From a checkpoint of a small transformer trained on Wikipedia: 6 heads of 32 (2 for keys and values), no biases in attention or MLP.
MLP neurons of a small language model. Each row is named by its layer, matrix (up: input weights) and neuron, and shows model dimensions 64-191. Each number is 500 + 25 x the weight over its row's rms, rounded and kept within 0 to 999. Numbers have three digits each.
Before each neuron's rows, "fires after" lists the tokens most often just before its 100 highest values on Wikipedia text that the model never trained on. A number after a token or word is its count.

fires after: "s" 34, "st" 11, "ra" 10, "te" 8, "iz" 6, " No" 5
L8.up504:510518514516521497518508480488495542487492493506503519446507471510487476509523539514492500508511490525489416481482514483440512525500520469475496529527528484480526498438538465512461486477533499525525465526503517458449498494458509525492514495488556498497495518459542474489523492506466469498473498507519453509552496489526484472492453490530511510496518534517532484494531494480525531517488

fires after: " " 45, " S" 13, "s" 8, "L" 4
L7.up618:455497448531487451521512477483508582454486507487510478518502504489526517503515495537482530459489493473492500482479520512468495528531501472480457504508484469471460497471484496464474455504507482507497479503447519532509519509552526491503539522483475527526483465515462503507523505454497506503494518491477499491498470493508480475479477531551515459501486501538464532542488523534466415553516

fires after: " ex" 24, "s" 14, "c" 10, " a" 7, " head" 5, "ult" 5
L15.up355:547516485479522481525510485500492495499571495522480453503506487468446492476494523523510542475488549502489487517457507476503482546500469454459492582522484518478509495482504447487456475481519514502473494459563516487460532502491517470515489487518432476466508510506533501485474508470510521484470476513479491522519485497477472488474500474526500511475485482530476510494526486499477516488549

fires after: " a" 25, "te" 17, "ne" 13, " A" 13, " se" 7
L8.up536:518498465488448520499497510516473509520549451531487533455519528511476528489480514516507458505516503500522498458542539477509459523486483555537525484495486490483468498529481507513481532480540459506472455469550497517498544508525480510485495511461491534529494542495544471455523467467505454501574505486502535455531489510489550521521548502515473532511522523505514499521511485521495501488505

fires after: "re" 24, "ur" 9, "ub" 8, "la" 6, "mo" 5, "é" 5
L11.up155:499478457487488484528532526502496509521501522532520490496478468513501494504538474486508556457473484467510511506518499492464493478491538490492495502507516514527505529521499493499479484490524526517487497506529449511521504487531545497519507460494517493525537512499521469510516501519500529494513498532523484535497511526494468467438496478500514467510540507479468532507442507528515467521513

fires after: "d" 39, " d" 21, " " 7, "th" 6, "der" 4
L10.up51:512524493499479521473513550525535527506486459487534555551515494503504523531482477555502522510463479482493510473456515491533464506528498515486503509534515505483535503489496494456500536506547512511496474481505457522458485554444494509493473488524553575500474464479498497494478476495491542513504492462518489513454499460520476514475498481492504472532493492505466512567506493523491512539497

fires after: "n" 14, "ne" 12, "te" 10, "vol" 7, "ol" 6, "on" 6
L8.up442:487461522494460522510478476531503512527520510487441520490540515485452510486466516487521510531522526535450509516510496512523464516510527497528536548529546464465501466526499522517559525512517520487498492451540496542451453531466510509493509488483521498501508478505541474538481490493534491539515468489501468513555512544456521536463515515470459519531483490484492515525533491519506499490512

fires after: "man" 18, " Ba" 11, "and" 9, "n" 7, "ne" 6
L6.up756:526480497564503497518484487529509526513564506507520502546524526481483528511471509535505472509460518521504528507499497488542509502523540482519516524488509501469489463512498530464498508493499539531533488490514494531499494496516471504500543507478508493531502489555492485491535464516523505497506505477478465544513452474476473489509494504537475521504468513487503471497529517487502441450473

fires after: "==" 30, " ==" 29, "===" 9, " " 6
L4.up153:464505484537460522452500512524453561524482493501484499511538555516476530534499506514516476457504519526469476508505513437495483553533505528530531492470478515474485521518502491496454523508502469508445487486524471522446478508540506503528555538464492499505477512498480493489507462507501426512426489513499510516517501509511475519500489482500513470525511477467501483518466500501481462485505

fires after: " " 89
L16.up146:474484510486500465511556521494466487508504513498515500497498500498496521448473486501523480483495469488499488505528524477498483527476522556482510466481512510494473512455465481528486515542471488486444447534460504496508499461523497473509510491541467557540502507497464508483506494472561499497452506515523472568478506558509466469506502523476513500492520493495504533540490488478521512467494

fires after: " O" 13, "D" 11, " D" 11, " G" 9, " Th" 9, " g" 7
L4.up193:446498512535465488523521457470500443506465502476492454484529473500499482530498499501495499542529479490469531525437538519492520499483490498455520517481480542508514529475506545484494532497530473553467510474489507528490494516473519498494515487447492506505533453509497518526533478478453533506474529496522503496478509494503499519535513440496552521472517492504488468462485457529493520506517

fires after: " " 55, "\n" 14, "S" 10, " (" 6, " \"" 6, "-" 4
L4.up425:475511505528510559465471532499527512542515473509463519483511477482499505525460531533547468518521489487504481522509549506466483544505523501481524489501475505524472474470486536515502485485502481500519499530491536474533500527508527455496489535461446517485513484497474496463519468495483469529486566501511475485523466500498468443484551550499497477482516482467517457534493515520444468477523

fires after: " a" 17, " f" 13, " F" 10, "f" 7, " A" 6, " the" 6
L10.up447:528490486537486474493498481490477524462498485471483510514488480506525459507542499521493527551480554468489510497537513535516499506500483496473504480501499560496492500505529527562480493521555487514459517475456532526492480478444499468501466495476443488525503484502532488478534479512536515527505513469521508487516499502499483455524478500518491526518502481446473448524517500511524476502511

fires after: " " 57, "-" 4
L14.up755:516497504484491477515535538488468480514504509501519508557475537525479504482479473517533480477474491487471475489544505503475479535530519500473511512532486481502530515490526470478522506496509484541500478501481528553501491541464486502512466550513511529499431486504505500475519501539504525509499473488503516527472457503516543489464454495509503489462501500485490517513473503520502518424536

fires after: "r" 14, "c" 14, "d" 12, " one" 12, "st" 8, "east" 7
L6.up145:481524474501520479487507500487447496522494494480449474453482545491502464516469507466509465481491445492499506468487536479521509478499464525512472508508545460495514504465485491534515504501504487480492500495497552490494484456474491480529509496504496517502511484422492470537515474514496506495527523469446511521506516432498507455537468494535509523492494541496546500514492533484502490519520

fires after: " " 25, " the" 12, "ir" 7, " The" 6, "th" 4, " office" 4
L8.up575:531512479481484476527472510496454513541452527518521465493502510482514505494508532540496517467476483463547422496490477499520548522491510507499513452494503500499510505477515497482522512531482503542510471507459526516492498487515478560467472509499521517542460455468465504533535510484502498495522492465479548519457483479505527444450508518481513490498488521480505491499484485465489472478483

fires after: " " 46, "ro" 7, "con" 6, "to" 4
L4.up700:488521493519481499520541540519519518489490487498545458518553522486499505489546527509506530491501487519526533506547499478496538501429480512466516524477527477456493521474495522521522496508511493499503459519479485491472496463538476475477504531496511526472512498507492541479523518475476455509570479498498459526471549507455517441468495461503518493524543518485535493468487499505478481507503

fires after: "an" 18, "te" 17, "n" 11, "on" 7
L4.up383:501512470537505467492463463497539496506503527508494509468483493451487534422505493520513484496475543506515517540522506507511507483527510554462490537522518479509528461532505476524510499517517525482486503484458513504504452513493495475494529520493534441502555469509485498490531509464543502530528488475462531520536469534518501478498485483524501502492477509448497506550507479520483475494521

fires after: " –" 17, "ir" 11, "con" 10, "re" 8, " w" 5
L12.up101:529515507507504512486520479476476488499441462482489449493509451499511496485498538484480531546506541516485507541479500489469512461464544508492519484507502487499498509515499462487460491476522506517509506519515524477536533508472468491485515505490505498472510511457492506503466527492487494472512469543453521515468510560540539447519500509515479490509500490499481518494473493461508529481528

fires after: "s" 21, " Republic" 17, "ed" 11, " as" 11, "N" 6
L8.up456:536473527495491515513480487468507539472485524493512536491492505478532489548470490533498497489523513522482498515476488532491513495472505536474505470522532507473502497472559473462516481577469487525487483530518488504464476508531495533471525490506525518536528476505488515553568485485457511520538499487500478495532464480467489498487467474519538512496543505545512453527497488454512516478515

fires after: " " 38, "y" 9, "co" 9, "-" 4, "ate" 4, "ute" 4
L12.up631:523519495495563506539502509508474528498495513515481492535492522518516528480507469458501537515484507473464503536510506468486499543522528455482523468523532517521493534493536496533465502477509468475530519502475488507461512467474498508483490498508544541468458498461482501506493525483468483510491506534505480524473511485513510472444504492443508461444526493524513536541493505517508473500505

fires after: "im" 19, " tr" 8, "hi" 8, " can" 8, " 2" 8, "ur" 7
L6.up489:529519498517422491496516476531508465507540503527516521469546516491502451500534534516503501506504537487502449501527495473508497524506544526435541504501495493509485582515489504488495478518498482491520502513511533491511513491523502513501534480486537509507546487499544461476522481434551508477483507495474449531473471526513524500547502533503499532541503456464478493471492491511482486495535

fires after: "s" 52, "," 12, " is" 11, "us" 7, "mo" 6
L4.up271:477526486500566526497526503524480509463489477477477494405483500468491472534493486522499472499544492474512517487476474506521518507522532505497487493475507495484478545506531518481557489499500501459500468513522525517466484498533504477543522510471481517520494517494493476526527487505465518529499513500513506515460522504489492472517475535531537486513555521510482472495503510486491497469510

fires after: "st" 26, "c" 10, " st" 8, "t" 7
L15.up246:522493474519505500520518507441454509509484493479469503507529489506536480514530517489497437524506479490496516487475489553485489492483485494523498482510512448526497481497530526488476506531520535507518487511499493490483513507490491481505458471525496485507519506461492481476480458482509521455503561517490507542547448491509517493485517436471476470476463565503523524504481485450497473486485

fires after: "s" 36, "ent" 10, "l" 4, "ed" 4, "ing" 4
L6.up477:506494497501512512496498497501484487463487509541484530484485482457500497497490528506465505440503512563524488523487507536475495475490537504507463501452510497450479453522526466504502516526516532497494479495517516458438518480529474490483484503530511489474498467487458516513528520488488512495535444473493477495533468504485510525486480478516514477485481487491489452491507478443509512505462

fires after: " ex" 25, " |" 16, " re" 8, "s" 6, " Ex" 5, " Party" 4
L14.up461:478505483485477486502498507505519471489494424484479480484525498480516547566516529450525477482478532512494516490494475481484462531535522547509518497494466503521457465515488523512501473475544451509499499510482476509541514501520508501532482505467519481509509478500517471479520480487516533515508546506494530480492472421499447522489494513482492504523482456489445501529453488510459507480549

fires after: "\n" 32, " up" 9, " se" 8, "as" 7, "s" 6, "ir" 4
L11.up757:532479522463534494546502500496460509485472507532534470531515488516486467483536523507518492472483475479531486492493430522525505531483495481475510505537470528509506491512454458482477411487519502531495529494539520562505493537500527507533545518510498504505493470492483505503542559456475494485485481438516518467496518499496498474497504515516537445530515470507502472519534489501535502469483

fires after: "s" 28, " ex" 10, " S" 6, " a" 6, "er" 5
L12.up457:506517480477500477502487500498509457515545510496488503465496485466481495499534498481529505469457501478489484545490496513446513515479453532480510472488517432468504495489522531503510470477506529493490462496462531501469515482539520467548492522528454539468510503498536463484506511523530517508494507508586529475492523494512503470476496521552491502506507544510498492528504524496477528557522

fires after: "\n" 36, "ttle" 10, "am" 9, " known" 7, "us" 7, " name" 6
L8.up168:522525505473467505505526486518494487474517488522497510469453501469504494491545434520501525476505455474525457528490532503494494468513514552491513536560504517477498512508489519485515451472481477538507487506537500548476484505482500443521566524462499539523492524458501518523503473481457524504474499460515541528522517541521511520534469450468505482458494515520498510523490512502508502534516

fires after: " a" 21, " the" 20, "al" 10, "x" 8, " An" 5, " The" 5
L12.up663:496512493448481503451474513480440509512484466472497465507459490485517481490521529539531525546519573552505476479507540482475468527501497442542526500513526505494515532529472464510485537464507504481489501481485499512493481510463497476444492507529496467526487452507460462493484528489486506523483497501486531520510467515527507498512511507486507521442455512508500484472519541557485518498519

fires after: " 19" 42, "\n" 8, " \"" 5, " (" 5, " Jo" 4
L19.up34:494516467536488541502505529508493516480463487488506498525489502521529493504464512472496523503480477478463460526498464475480535519526460496465497453526506522535459503490503502409471531483530500528516482492516521530477534528456501511502442476488535497488514493502526530517534479502519491489505501473492493524494529535510497491472493542482522542466493516505470532494510500535507474489494

fires after: " " 24, " re" 10, " su" 7, "la" 5, " de" 5, "u" 5
L14.up161:474523490490522526484513486559467501460508465505484511509484530556526501492494524477485521519475544492473510522489495517491491482511535501462541501473494501522509548486534481484475470527478492534482479494538518518515510502496501526519457485435502522480473485516452540468478509505447527514519506486495486500513503512489476424455470484556515485484510491474491532454481487491469478506566

fires after: " " 43, " 1" 8, " in" 5
L19.up654:470551472540491504495509496484502513481472528479511490508508472517490518456489439533486499521483515458468472514507512508531484515513544528475498501497517516551493528477461484467476497512520496484523488493489476525493467525538525448518504508496500518526502463515520501538516517460520505522528503477502511506493480551536520503498496506490482526538502510521465535504521513498490513546521

fires after: " 1" 22, " 2" 20, " 5" 9, " 0" 5, " 3" 5
L10.up146:524522485546486539512488558511501474480522499506504450512473493499503489520450487516514526496510484508469498487472490530540504507491523483497527517529489500505493464467483483486474500536512492462507467482507534508488515458475532498496498515496479540541483517488476540516523497464512509501504534503514517544448538542510500504509486481541524514515537478477488534506473435538474511483484

fires after: "p" 24, " imp" 11, " Po" 8, " po" 7, "ad" 6, " p" 6
L8.up619:479506466498496489504479500528510486487484553514478530528530492499494507472506507504487522475494531476485452490512515507501505514540511517503469471456530484495510531537478501500537448496447474469459496523513514503505474486469474499512477488482485520521523543468522523505455502536522572512490527497484497467511514480519501485479525531486465503502482499494498464587505492496474501475495

fires after: "n" 19, "." 17, "'" 9, " h" 6, "N" 6, " N" 5
L6.up589:515533507496469489494507487466494489489524521526466495496517526498495475458547540505490507512509530472524495525517450532488535492491481533496511497507468482461496484484516510479518481512517525522510513523511515521458456526515525518474538468464456544539515428501501479451545520479482501497519510469470550514516489517483460523535498486487504448486493519475496494505498526527506548509513

fires after: " F" 21, " S" 14, "S" 10, " Z" 6, " (" 5, "s" 4
L6.up767:499496452500545511531464496497480486492544497521486453486533529494475503516472506502495537496529494507440463496525499508519472536537534486450508525461481513467481476476464531478503522508515549513551479499550493497484531490525534484505537487496566437516487483492473499512528534469499488512471540496458546488538469502484439511499494509503508533492458492457503505498529491512487512475529

fires after: "\n" 86, "s" 6
L4.up636:496491464489514483521468502496526490520458460526525535457497480527485508506545530510483534480507485537515459547488466547493508566535508472492492477515483475511500468515487454445481477514504477511510527487483525483520477457498515453487469548506521461523515510494473504478538495476513521498505510500479519512483498480501461485520507503504525471457485528520476474509515467532549500499484

fires after: "c" 22, "f" 8, "co" 7, " F" 6, "d" 4, " O" 4
L7.up17:517485559507486510474472470498454447461461532499502522527503504498462496526511527498488512509488470494498497495493516478513441479511518485450482511474492471486490533509505498440455531503542519461481542459549484508515482471475521529509502501495460467494478457532477524508536512469502504470516480506499475494513498493482449466499528505523491528496494495560509512514515526518510522503486

fires after: " " 42, " re" 11, " se" 10, " V" 8, " (" 5
L6.up81:471511507536494518475542499506512510492469522480463483465508488476501486491503472476486546488541513493548520501507517465484495524524501494468475502563482486535487517497472500494472486482483478501500488494448528530479449531501489524499450507470489489513500534536476464492503488531484485515458498521485466478521478483518479489464499510469517487500521458500475481513459485464445476527506

fires after: "20" 36, " 19" 22, "–20" 13
L4.up325:536520490477517468495444481493471466477531495482497487500527522521474509506480499478490513570496470486497507502523509511490502528464468513514475469508529446445538474473563513504486497534538462463482443527489541483527504490473488493517481507503531495515516489465487506487510500479525499501433513523526481472522493517491492506498497509471511568463489547492503466483480466529521506552506

fires after: " Di" 18, " part" 17, " di" 13, " In" 12, " in" 7, " ex" 6
L4.up343:503505485501517518492509514461492488503481497512497484510522534472530502497531521503513516497491535494515527468437491507464524517480512478446497524469532463509475454489514467472472490474484529509470479472467472476487498477510485523520513495462482516479435442489479481509494506479506509501537424483481508515541492477495453520522510484499502473438511521531509495494469486469487499478516

fires after: " " 38, "A" 12, " An" 5, "\\" 5
L7.up72:515498480467486514492501461530478517483509561506518466482483485452476481471493490512513514437529532439497457553486491508506514525488509539522509461516521466459495477526495495490536503521526522497503476536439491501513446488491487514473461507515462487526501494521459504488480477488535505528476481518490488530522532511472504463517513547483501505502520522457518464536476507507491512488512

fires after: " " 23, " the" 16, " de" 15, "\n" 8, " F" 7, " De" 4
L7.up3:506541497523490520504511483482485462504466530471493463518475561556538500485504500521506479503494528492486506480460493480510460508506470525510523481526429490471544492489487531502496508516526461513526523517448499508468451542538485483516462514488481526455458518518507481506516456480509514497518538497516505446464466491526472539479499509474558520484486490483520530496503471497517448525523

fires after: " so" 13, "ur" 12, "tri" 11, "ri" 9, "un" 8, "ig" 8
L7.up697:535486495490489570513516485513501463484527474483460454547490510526539438512466524488489475506517485515509541514522537507508553507490500502470502509500465523489510468500490527451522499516528515502455473510514461513500550484501504520494500523484522508530458475514492555539504476527495530483468484495522485513491495494448528508560494514513464530488512506508518483498532461448500468526512

fires after: " E" 24, "al" 12, "c" 10, " no" 8, " O" 6, " re" 5
L4.up178:566460529481522518506480541500491481495497532519485566512515520502514485489527494500536514490541509510478501512524510501561467503507528488527554518504553495465518504500461460470436531529560518490470526495444523499491481474449547507483482509463502503501510471520480568525490494480505516479515522481506513479504488483530541510481511499477507527504505477491499505525490512507513509458478

fires after: "\n" 61, "hi" 7
L7.up700:492491477543517489515466485470459468478483525520507526485492503483524461515484506503501496500500496467470506498495514507480482527510516522446518504552493480502500546546480512488530521540503505558466468507532512502514520485464488493531478500502496492514535472460488508522516465463544505503474539520499491487527525492511487433532522537534500471477489471490482465474518553528521488495512

fires after: "\n" 39, "s" 13, "y" 9, "st" 4, "er" 4
L8.up280:490503517449551465551484496490502491514515497467556529523513498507450493502545495508482481494505453494478483542489485497480509513478562503473495481544511497487505511530483509497495502465518510466513506515478471520489540511449538485540446510518500499528514503486530505522528530458476499464529491491527495480495536514510513519489479477456480478494534481501466461476526467477510494475502

fires after: " F" 25, " A" 12, "A" 9, "re" 7, " West" 7, " C" 4
L16.up413:540493489507491519471522536511494441492444495452480488474489481496519484515496506495529497513477541452552512475497507531496490495504480518485477499470460515496490492494453526510494519483524515524490458463496493521491472489457508497516521510466519511509530494524560469528534519523492499504515500516517509489526515449542459451508508479481512558438491452505513484497509491523479499509499

fires after: "d" 16, " Ab" 11, " Ch" 11, "D" 9, " D" 9
L11.up615:508527492452485492543493530475476452513494496452521509532487476490491478500515470470454465527509504495487491472455480492522519489494499549464485514528519507518479449503502501490532516502528528495485510451499525526513472497449521510490503503489430532537515444513487493493493523456515499458495490478473492487488487508508512557508532458470544528519487497498437470539460526477519509506523

fires after: " ex" 31, " inter" 10, " Or" 7, " re" 7, "ult" 5, "vi" 4
L4.up126:494533532456514513530477515457521526505503546530502475558492512475485504539512499488542480501490476490440482506495504499460482515497517528472535568464455533483496510498495492468493492496483516488466509425585533505504500494464477464483499518464508527514496484449498495447474514524509507504488512456492475494538490479499493510475556507493486486500511541517503501510502498520500516516511

fires after: "e" 16, "la" 15, "-" 10, "er" 8, "ra" 6, "re" 5
L7.up136:461443489529468460460532474537460517538491530500458589496511500521488525538483491507524597488477476495497514481538513524484540519514478492468478534484478492507485541496527509461466511467556499502543527497477499538508483529496533504528505494535466492502494477501496483497529500530471497532510511525535502504486531470525527488459479467493500487479527481465504485504490502515491481496515

fires after: " to" 26, " w" 9, " a" 8, "Note" 5, "s" 4, "or" 4
L4.up603:452502529504516536506484474501504496476463527534495532491504541498536487524495519518522484499450542488476473522476500502483533532504508542471532464474518514486459501458504509485528496496489501513521491482531462494483461506539490502554471489485461509452435507476518485501474497505525528504480495500520475453485478468503507518531530488546455476517516524481492503524526530540509463563507

fires after: "\n" 29, "==" 26, "===" 8, " \"" 7, " " 6
L4.up416:497533482513479502510519490518539508503505495520497499473529520549505478476508508464517531467486446510455507511534497512494533505487503489530549474524466503501496486498521475442468473487516516454534525474543519531462549502477492465500506481481481520519481519465517540492481449507488467539479497505500504554535546474481512543522546504497525505496512461484500508518492547478484506494506

fires after: " h" 18, "p" 14, " p" 13, " T" 7, " w" 6, "tt" 5
L8.up639:411525452479478514478516502477534503495496540509475478483507469479548475472494529510461501482489501436549431489482491478467519497511515496465523487508490508506496523514489469517487448502490516472521519470499484525491515473472484472502487529518514493527507527482495524492512503524523520485514485497488451506477491531511536440499539506525473448556497487496500507483515515491494473480535

fires after: " " 30, "as" 12, " se" 12, "." 7, "s" 5
L6.up595:457479499448552456538530456493509527455512513508519498479536486505507493476493487506513478500523449489513505535487495519477466539495538496496519510476479484486501538478477494509502497535485518523444475542511499580528474542512510493486494530512522486485546485486481513485494515491534525520491552502523477452505460511509522471477492500457516504521547504527520505505500528447484469488517

fires after: "s" 37, "es" 9, " Sa" 5, " S" 4, "k" 4
L12.up54:521503501498486474518489471514517527525481514510487506477539499498487557459513552520528497499479487496450464490507533510459527506469520515493495528533476506500465481479516539511493486511462501454496503467477470488502487531485523502532525509571461471497554532492502483464495533491501522518507523494520520472453501513491510480507460518502530501523506480529528486512479521476470492534545

fires after: "im" 33, "il" 12, "om" 9, "fa" 7, "hu" 6, " ch" 5
L6.up525:530467484521523529514471502495541448524514477508477473516488464511521500480542527486478476543503486493520505525477508518527523503546512543515532499480443491506512543500475536515472483476501500530496499494497482527524516487489502512480469479499488527532514463465465507506513501506462513485523504500522548557517509496510520485486506505494493485478505434508473511487467518515490473481469

fires after: "th" 12, " Sh" 10, "e" 9, "k" 9, "-" 9, "t" 6
L7.up70:544470479484504478499483509478494483503465494445491493535490482498498492499480463498490557484488503518519518484493511487520531503534471513500499558525497447492489484463532517467456454491518512506480476524514462519450453473501489482482522471469537467485457529462502523526498457515471525500507492487483541521504520459518424498464520473461549501515499512520458476506527496536469502478505

fires after: "er" 23, " ex" 16, " f" 9, "f" 6, "ow" 5, "y" 4
L10.up610:484521538506499485536473510474505496543483503507535501531489489455510526508516546464516486503536498461495458471484514514486490518484535516475513471464509463473502502496506543511509499458463495501525503497487515462479489544505459465540551528527450547504484502516494512481451512520511506478488514452500513465523482529489539511520540508526529451440466536444496483523501499498500549535534

fires after: "s" 55, "u" 12, "c" 8, "ig" 7, "ra" 6
L8.up469:476511473539474505479506542490484493475487498453473520493490498517489468515539571489469459502521468509540496491482519499502475531498458454513488497475467467489505488470485467525499516536528512479487459460475491525522512496491505514494497466466472495495497545476519513538502456468518500484527510490530461493561480477476487470480471518501502516469509495498570468476520512490509510547484

fires after: "==" 13, "c" 12, "fe" 11, "ce" 9, "oc" 5, "ine" 4
L8.up261:494479486523508505496476496506526495523492512487454459531510497489493531467482503536499546528510494470505508496498460524527514527538519520502538466499500513496484549449574465467470487498549458496474528505493461509501512519518460523466505545515452527532471542497502515513514492512497496484510511485530470526517493500506457537503466497476496496493516494533563517514508526519464473488484

fires after: " " 23, "\"" 17, "%" 13, "A" 5
L14.up10:566503530492514447525435497483538523531432520497497462499511500475526497496524471553574529513477480474471502451527493530481476524485512503510540507506495523534548542517498472479497523473497483545500487495466532491499490515468519506447525529520504509512538521509490487463495537473495539522539496467511489542505496504550533447494487466512519506519502497506515517503513476492466507502551

fires after: " a" 23, " re" 21, " " 16, "cc" 12, " A" 5
L7.up640:520510472511501515479492509524489489475505504526444460461534506516499487507465490484483490547474543525459504521477490517487501506481476515470485485477488493524501470490478509470497507502466501493441496469510509490499444520503490498546478495521457496494502522505431504484454523510506509514510492507502471486523476491454481484493483494490478502488492532552494474493502499478458510550516

fires after: "s" 48, "p" 10, " " 9, "-" 5, "us" 4
L10.up516:445521453461507508490514488518521475510522466567507496473518534485439513493502511543456483497484498485459487514517534493507509526513495505512512517511500486489491539469500512511552517530509494451497475510485548470472516470527486489494477505538467522540523515503482530469520477524474505485507494539511492489469499542467520501450455479505518510475526487473538528513553500509488501495513

fires after: " " 21, "re" 10, "co" 7, " A" 6, " re" 5, "0" 4
L4.up253:441521525516489489493507512531534486470467534497531466508510465461562498486522464491488515515491550499536475477564513488506504512438458488475534531515506550478502551492482475489497481492489501487511436469514473511494478522514529491469475527531492489505502481501479512479478486523449483489540510513504483492510507485482491437486510500505435497473514474456482488472490439499497465479515

fires after: " " 30, " T" 13, " In" 13, "t" 11, " in" 6, "-" 4
L4.up386:530528513509514493476515498501517477474490540476505481539505495511454508565512465552537505480495527490531506523506501493487495534502448500508515508503500465490485485500508494486471485490535507465472493485515485493493562524495472479505502479530465440470510471481527449480535473548533501491492507502512495508511517498477469457519495462453532541487490499464497445489554549516466526515530

fires after: "-" 19, " " 19, "," 11, "ta" 8, " re" 5, " (" 5
L6.up23:529568486481518477487558494499519481442524535479499465458534535434479508512504515506563479451490459479526538503485491482468483470511514514508501474506507481526468523480502495466473492466493525481536472507470473534480536517480487488503541492538491519487536509523496491512554512486479492523500519473543518510491549508489470454528508469484525503482492531501507508498526491500491452482502

fires after: " 19" 40, " 18" 11, "In" 8
L14.up27:516509507556479499486488546526478526532507502477535494459499504534492498536492509461491480520484488504530534459490533517474470519482493434515461473542504508523525507481476518482484496500532508505478484479504535500481496485482505479516492509474584488518508490485509533477516530489507481474437516508518459477526464513496478480498511491508502499480530494497518505489458463541542494526497

fires after: "'" 40, "re" 7, "s" 6, "ver" 6, "x" 4, "ed" 4
L10.up305:469535483521477552499509514566485528497494475491502512478505485523533514477490503460501493507507548492494477512502461477541506509532489519467478522502504490482513486511486485495503506479503563533558488468459486492518510546497481533519510509496507465516510487492453491479507508473498465488515495485462462521520491533495526528458477482526503545481526474471502458492486494490459516515507

fires after: "s" 30, " his" 23, " had" 6, " her" 5, "re" 4, " gr" 4
L11.up163:460477484516464543482489522488520496491544514462485540498480447532485484492472497445442502515497502485527471429491508491533501517517468467472568499514505542537481502497492455488455527521505510497502522465490529500510527510514475518474519516539500496532493494513519468489514493528480467515465515447517469504502491501520500529482505477502556516516544481459500529502494534492467500536547

fires after: "s" 63, "es" 7, " do" 6, "w" 5, "y" 5
L4.up147:465572478515513511491475493511517502482471522499455500471535504480489541524498558488493532518506500499546461533498507497536524501484503498460488477460508466430511481477491456456516517507512544470483520507479493482498478493510484516517513490523481523504508534513453491479486492499532485490522517521491459418504490519515521432479476474507522524514488532516484489539527528475539503516527

fires after: " " 33, " |" 18, " de" 7, ";" 5, " on" 5, " De" 4
L14.up635:513573476551470482445511523496521534497510527513500463491502472508500519491477551452489473468496537522484515464488457477483507458492508518512503498496498540468494495481530494502521559541529440509520503512510557530471473531505498507519497506508466529477523459506474444513500500455463514479513485430500509468495484524500487509507532508543501503466518510481484499489526467493502511530476

fires after: "R" 25, "s" 15, " S" 11, " R" 10, "w" 4, " Ra" 4
L6.up297:502566480536544493505489477520496507438466505543500475458506495485506500511521512478472524536483524480464491488503512538510513479471486489470506549492488459471531480432517531521491498486526549523506461463485555474479444465520483515488513504496514490538529506478507505484529513481536519508492484480513477457508487512484505471485500477526507530413455477473503515520515512508560498507527

fires after: " " 28, " |" 19, " $" 5, " de" 5, ":" 4
L19.up751:497510479486465511471497516481488527511518480504512430524509492495496521520487544447520464491520502532477507512484533488489505495548558531474490519495533509466565451541483532544484512507493487548542538507506499507497513490528500485501445491519462502487469498516522480509471534509487523461499493477489463503490495549492481485472538510505481481492495481524493486522515487491473533561508

fires after: " re" 41, " f" 15, " di" 9, "D" 6, " ex" 6
L4.up542:495519532462472518483491534501512496470480495478451471515516491474503489507521539486492520497497539541508521495503521519517487520527524497416509498539501474537489450533528458516490500472511509502497520513533522535492462471513517509488451529476512495473487456469524490500541504462546521482530499480491517446497457524520506523511502531524481463520503539517481497525413526457510490500478

fires after: "\n" 58, "s" 8, " known" 6
L21.up167:522521499522489481492536475492516484471515509474477515491518535496539496503488533520511517480493497515541486512485531503507458491497500538509530542504510506426496532517523484507504432459492485460493537518531478499494491485503511459520553517532513466551508523489527535478539462453486510489491528494535460531497473531482491510530504489544510502479539533493477513460468507481463507498555

fires after: "." 33, "\n" 19, "T" 6, "'" 5, " (" 5, " |" 5
L7.up307:498507510501519499535461466486472543509487511511490532514535500441509503501503508525513484506534502523527530525513497504516568504498471522503506461502538491518503461517509503479499477514533492473531444497534512478460499496468535525484475512473490516537487491480519494466524504486482482522478495471469582470491532472546498515532534467447508412506512517497517485527486506475508534482470

fires after: "th" 16, " the" 15, "al" 13, "har" 7, "les" 6, " " 6
L8.up678:514481459552503479492481517515501483500525478506479466510458485452468454520522537544501525460463525489541456478517507500502514505483499510518521460543549537516489506519488525517465547514496503505509454530492513539483474531498529476504471512512483545520520486537510519534450549485475522493491506477510515535495471527486518561508474498522512503488458446480526494522520493498483493479550

fires after: " " 60, " g" 9, "s" 4
L12.up687:477461478529473482509508470490543503512487478475492420479472500486493511493500470487554471531492489521481495513543521574525473520494503494474493469530517508483487524469520486504503476466490488484481455515468557477456508492544507494493477488514506502512513531460510514515480513445506498484459491497492503519506525490512509523496464455496482473537513498513496526539517522422497488470509